From a checkpoint of a small transformer trained on Wikipedia.
Architecture: RMSNorm before each block, no biases in attention or MLP.
Training: a variant of Muon for these matrices, 1233M tokens.
MLP neurons of a small language model. Each row is named by its layer, matrix (up: input weights) and neuron, and shows model dimensions 384-575. Each number is 128 + 32 x the weight over its row's rms, rounded and kept within 0 to 255. Numbers have three digits each.
A block is one neuron, or neurons of one layer that tend to fire together. After each block is what it responds to, as a language model described it from the Wikipedia text at the highest values.

L6.up1819:094200147122148099125157098120136150131167141148120084105138157089101109099083089137071074134118099162130126171152129167116100084168140162183099106123147162172103123126099158162117120136136137160135054173104140094140109118139124186161133106114155154156105056081184135139102112168082043188088150200108160081092115103149109204170132113167104111108140156071181185138111064090129108126058171121142124096049148121107153103086163114134115120087143125112125080139128148168147132155119154139126110121126114130114174159121094097165138115177099150180100181129138135096176146140085110109
L6.up2261:072100150114135158139107110129186147100145092140151129126083156079150077156080103119117150206150117109130078117142112193140127132196152090105152100101164165156110185145096099147094166140132149120089114146141128083087115196108109101166190053174113120145157138120139136086129083164112165099164123155098154159200109133147133092196125098126078119096171159076206111103135096109153118099115146110151101084091147120100081123136127132159061156127126142118134120147130100132083098112087132133187125118144129129102109138112141159119198221163076129121094198105180138124138144124119065176
Description: Comma after noun phrase. Commas, often fused to a word ending, that close a noun phrase mid-sentence before an appositive or continuing clause, e.g. "NBC,", "activist,", "people,".

L4.up133:089091097109121152102144156129143127075115071103117129084126126137043122095197151194083184119140135127169102093131124098098115120106117204096150124079138135143220178173131134085154146119113073104158113121076119160129077121173154120117142172122120081146056149132149125088130091119154102159165063128144091084123162142139115045161086166103131117152143113140133101138101114167151125055153105123167086077081114116124173171138146145116137159139105146158175136190144155122123156174194101125050102141111088067157204139125150063158103110155087106122095209136075097152130080108108120073
L4.up269:124176067102158132110173106122126132136102177182133097133109086134153159163163153097116107132097126172181166114146163086125148149071170130085194163101124137146133114165142147167144117157153084110051144113141124163140104082165116122157106135111129172122219094152116190144181119112131134128140122128175136072131120147206073138154134121180127180084112189095130109129086113138031115089094186134093155132142122173093174161117126133166088167107153088142112136169108171152112026110126156032098154190067066138132138161149140134116122126161076172116143123144125146116138112216114124087
L4.up553:141095075138092076085078100135043163121107098146123154109046141133081107126126158170172136134110092100126109106119161114142088118103095101091092155122183092110086124162108179109152075119144149161177121152081145180150074082142101138117094125121197127154120117172128162109149116116085162126157109080116090166096174126176141085160115124127141165116100093066123104143128190165134170175187104120208135119110125128122184145153127155104143107156104087124095117136141120124111126126178163100138134133119153090110127162152106172125176042082143187127117146152103166148164144120137147174
L4.up671:136199131130129157147131160179144144098135146116116125135123123085098115105151140167100146055149096196178147100155147177115147183086137105160168162111132128182089140081155099129135142110104140078075141089143078140176167183157147111141121106141169160121075071149153121177107127067109103152148146144106115157127118116193165174153104083093149138132165087099166097120132163113157107124185113102115091088148111083118119150153095165088140132121166147116156178054081073061190102153090130087147144101159077188139093147185145098174171107156089186156137161183133127128130110140166156209
L4.up951:113127085151226097160186117090137144142125102118114114126120122136154111146099167137072062174080070102116123163116122061180135144123114070136120110092169117099129108112090166152116142113096109135127113116109093115142133129127096106163134081156172103089138098109126131119090104121097118149140089127153125165136139134152045214165133137184068113177077109142085143156131176180126129192154137170126096113126135162076119227168147082187113107158145088095132176135149140165103131123156129107091123165112092097133080178134113136098093086110086152165106146102147091130134088116105165143
L4.up1186:128215127110111093138104173142142123146129099057130206081172166160156139139173134189098136118164119170117106155112134163092081107117152146118121101077171115127131077082161188114157113115128100089124081081061042163165140113110140147140108124107140144062118137141059163187138091132105104178132097135123133077138104088168199084126114120123120089092115095124174145062081108145109129124112079090156145073130061102168181194128127127188130102127142117125153140150100086109107079114121146119117145140188129176055133183127119106129135148100116133136133166116148129170086069129140095086
L4.up1634:173141070135069126129104176080125159133151132178074161139109078145174149084143094116125090051168069103109116186152166163098134092183202146131156127097150126139140068101092186094141136155167117102056092123099123099112113134144089175122108132141123112132098059105153172115129146141144113169118103093130158133080065099137170107172170174167150154133139133112134130126148191088166149140108160128137135077103112150112155131122095164157108120125152064094065165115095060150105073140130114140091114096183146132132130133128114112156102170147122169130143126128124070095210085136155135097
L4.up2147:080169087125119105101121137170091136114186115044055160074077100145105078133156132109112167055143093122149152106184149101102136103107069107110171153122153107114160117103157175166106103133090107090139124125102129094120125156110120162164126106109146137142143140099179134106164126113120122156156151090163111142176090135199083144167105074086180183118108116114078130142091169148172090094097098159086084164072173138052144045095124158131152154096107096151149105096071112147130128096118198195148154151120116075108155127160084076138086164132062141142102143111055143087121152144097120107
Description: Clause-initial subject noun phrase. The word right after a sentence- or clause-opening "the" that starts a subject, as in "The' merger'" and "the' area'", or "the" itself after "that" or a comma.

L5.up162:152112186094130112158180187137137100105159176112138146132111061067175094141101103114106153136122148081099103115092125122107176174160082085093116085152156142158117112156117142121143163114166108145127194127137086104142192100143060126128124083125100168153187149123088170156081113102151117127137161176108127107114152143183077109119133189161073143137123067120167078114158126096118127136127109177067098113133131127154104136094165179156096098080168166102128111146134141124098132107116145106122124137132149124092166140079118130117115112157149160127093049134117159111157122127181079145
L5.up1146:112081144094137094113157180132094144133140176151178097178139162130160153132102102186124111109091075117143129145150201170141132148143183100144196118115141099150148146116146134146149070112168170115163125119141166168163145188081073111085155133114173092148166121138091138128142110110127142123148122134124150101115142135183159144156115145085100140158132076172152103098109213126198096120044087097165092142137120153160092125107132122151088122148108156160126131107086147067102149131135174132146098124132094133133090091139155110103139171148131134083133122130146159125184093087133091129
L5.up1589:105082131100156079126153187185102152148130128100161132149091140134160126099129122113175113180111133102081073094142142143129106126152149038145131119143116125124176089120144148133130094074130155149177077143103173124151102109106064110102133142108168091113117090142147140203131099155137155106166122136111163147174170058169115164181129117138147150169058110093131169112168097128142065101089153109170107131111119145157080165126128138134112102162139153191072092088071098146100125109128145144109117115195165117111049141103148154119131125181183144120120157137109113119207159126101164110
L5.up2193:116128148074167141079098083130133116188197112112109156175113120160132160115133122164139153065093141144098165189145158173104163133137137105169148130136156128145104120113073137078115227124182106171131050208156135116122112179105130205188115128117133110113098105134139152173162122112107122140157144073115123194114135115198120144124086173133128108152117112154123177098104113155128134151119060168174103095104043165075084206089100192116181096183087162111127087146099127094168151095079096080139098105120176110082113111156159081114137149061161134071144121138143144123157109143126117178
Description: Comma after clause-final word. Commas, often merged with the end of a noun or adjective, that close a clause mid-sentence before words like which, but, where, as in sunglasses, draft, Island, and diverse.

L5.up464:134151110112111139083139153148054147112120166128121139165175105107124157150100137136112103083134111123129092131125138094105103136098129096167151124108119152058152189136180147140129050136134135072110132112146083076116139075140105161099120132101161124113087184076040133139065133155072130140106089140097117122157106083145165126085152091088092141095202102099158122138080115082140121087159135130125091139079052144107137118094160111093249163108113151132148219143053078160122081114058135101133126111112104150127128168157104154137172127109127157157090165108150143073060075124153147101
L5.up982:148161104161073066097100113127161110085136120145137197155191098095150191158189191117106188082141104195154123126075186131162165106092120140146152110128136138145106149145120146150119165157147149161193116140160057170058106203095119086113049078089095097093183185162087168130144096118160082126101121087168116138103152180128146097111076140108158121089155197119162111147117173155100148152141095147114089111117087140127140140152090114095144112111166151123172149134099131118095130128153060098068174115136138161094134119171109157097150149097097071156149158144101101097054170113117142140
L5.up1904:125137210097123138100081185117155166167123179123086122097122072151176197136122180157135095115149122162128128141119218129130077095165116138088180142098146100075106153067160138144127115142142070105113107130169078178108109160154107140112097184067069163127085104140132080132116122086174153168108088132156127137130114167187133174123139118100103115116035122140102143134105092161112180107105188096103136152124148175150085138115152194138122112142103083107147127115119117054106145113096172088164124100143135122109174176110061130135120134129147115116079073086142140150119134096161152128
L5.up1983:135165122146130116118173117135107125090124091142124096091148106181149109141144176155122115097136080164141089106159125098094056138139141113113164131053108124104100050082146139195106104131141122147131078150108063198148157149107157179223119165116133124075160156128046138119150097089128060111080092104066113089122181125194109058136088138125125108141137149167128150108157144154124096113117160132149119102070051067161100113078180114105110137094130133134088178129090162141151146169188155101159133131131076160109129120199110092172162163163110141160119164063148081144170077145122094173
Description: Head word after "the". First word of a noun phrase right after the, such as the first, the following, the top, the run, the position, sometimes a table cell.

L4.up6:069136149193129143132099106189068159118127146124105150099174084153153148109070101086088122170108198094201100152142128113105112139142154060103135130069119135169106113104114141163084138115092140133193155152142129124112092154106149112124092103202152136228103141131066069123137094125132105194130190157111131101163090176148090115126082121068108097131110165164102151131088161115150179127102128124147148087190140132127135159121116110114065172088112134145178067152097071139160084125127139151145111155122102121103128084129133187124094119165088145137207099161164143076132124123147183143
L4.up478:142126058116157137169124039123104160120137148121155130171084136132119137146108190155167114089130146176108130111134131125110205145113124082103138105090055152133078173068176161226059115081106156103129126138168091164138168178162091150144124099066184126118170132122155103097139122085118107105119233144149118115083148125091159151151085079108139195095137176067124122083106068166104131065125139107108141110127108109100127172198126150128049168139106105134174173174094157113120148055103086073096093178134141143125091126097155145055100151149078118149194129136147146114075112168140096125
L4.up485:147120150142160096106144179153111155142154165162142104125162059152205116115106113126129139122100136127110155137130156092060149193114184171129145101115130151153130106185064157124146118089121139111135140154193116112153143123151071197139104109160152109140145117096109118151142086131079136160181158143102102186148126157158085143143158114118120143117128106148156111094133153099080111101080144188163109119115169147116097161154141132114072117108099133142128171086119126148131133185118142129172135117110176205164108138157125118168127147199141093169156146160119077138154094141162134187
L4.up699:139126106156156120125132116123176054105170088143150170101134141192097132149146177169138180171100103098091132100065117115147111129130103083069145092122095129078147171116176162120093131124145113111160173154134168182089136175144148152115103171103141185122084127105149075123135161121113158156116157118130135077176149145178164099145120163156128169098105159156149115127162170112084115080038116103109112108108146136082167170123152137114090157118174130146111072101102106157181162128172165123166157135102144089124100106097111106156102134175045092151098093097139068085175101167126184167
L4.up880:075159102112132089126134138117114200090161111154129114064096090134146097066042138171082100131102092171138151192169120152081161089140169138080183089119187102150112135094111104121108076156121117115082144124099136152137146141132108130156167124149195170172140094115116066180196115150130127176100086100097135104113134135122107118185140121104127114073134160080172092109109134199192121068077144083181114145095125139076169126161161110133116194065119143127095139083076142183123140114146157084131116119174165122093132127147135031127119112136140157151136197166120175168099042100122138128
L4.up916:141140104129161147043132112077153120132123114152123131114124157066126159127095145134073098105153086119045174089078132120178098123129112116123134106173105133085105185050133120123134126172174104189138102122204145116098113128143135097108134117110142146103146146085172119197206145170114159099165150119073087161170122115129080122149120162088180043062125104124145174112133113174055119069128167081093193146133104132145134150110168169182084104161126153114090129093137045165132097131132131112151102117099086086090211137157084139068078145115064158049183148171141103071140104111122149090
L4.up1361:109108112154087119094166108114081091152136130158092089152099173137099091139107092105101158114160139098164137177079114147127128131118097119101156126128097133195050141105107119123152087154148098101145097138159135124153124147112102164211140082122180097111100139139096106157202088084196117128134131107156126195109112156160131112109074090154164069044178136174130137123125128158127126110118113100115104168064094165134153132097152110085081164102121102095109130203193127165133142193114139086153184141139192151090131098150069155127129112102197082052154077161142110104140176047154117112
L4.up1402:131126116102179176119096137100107121138100140150151129119141119082192143149079139109119076097136105128072112152161094098181118122093127167137108114145109108137111164061125156084140115083122158121147169164206128206165129153114073121168179084104127124104147163071160077084145117125100149156073157159115098154154098110120092189174100157165067116134097194111155113154150095073123119112114088121165108110106100143152117088132111116146105107151146117094093165116154109124129119174047170161136085099135104158090130164073142111120183118149122147094213167093172128144158127167151108115
Description: Clause-ending comma. Commas, often fused with a word's last piece, that close an introductory or subordinate clause before the main clause, e.g. "doubt," "failure," "After this debacle,".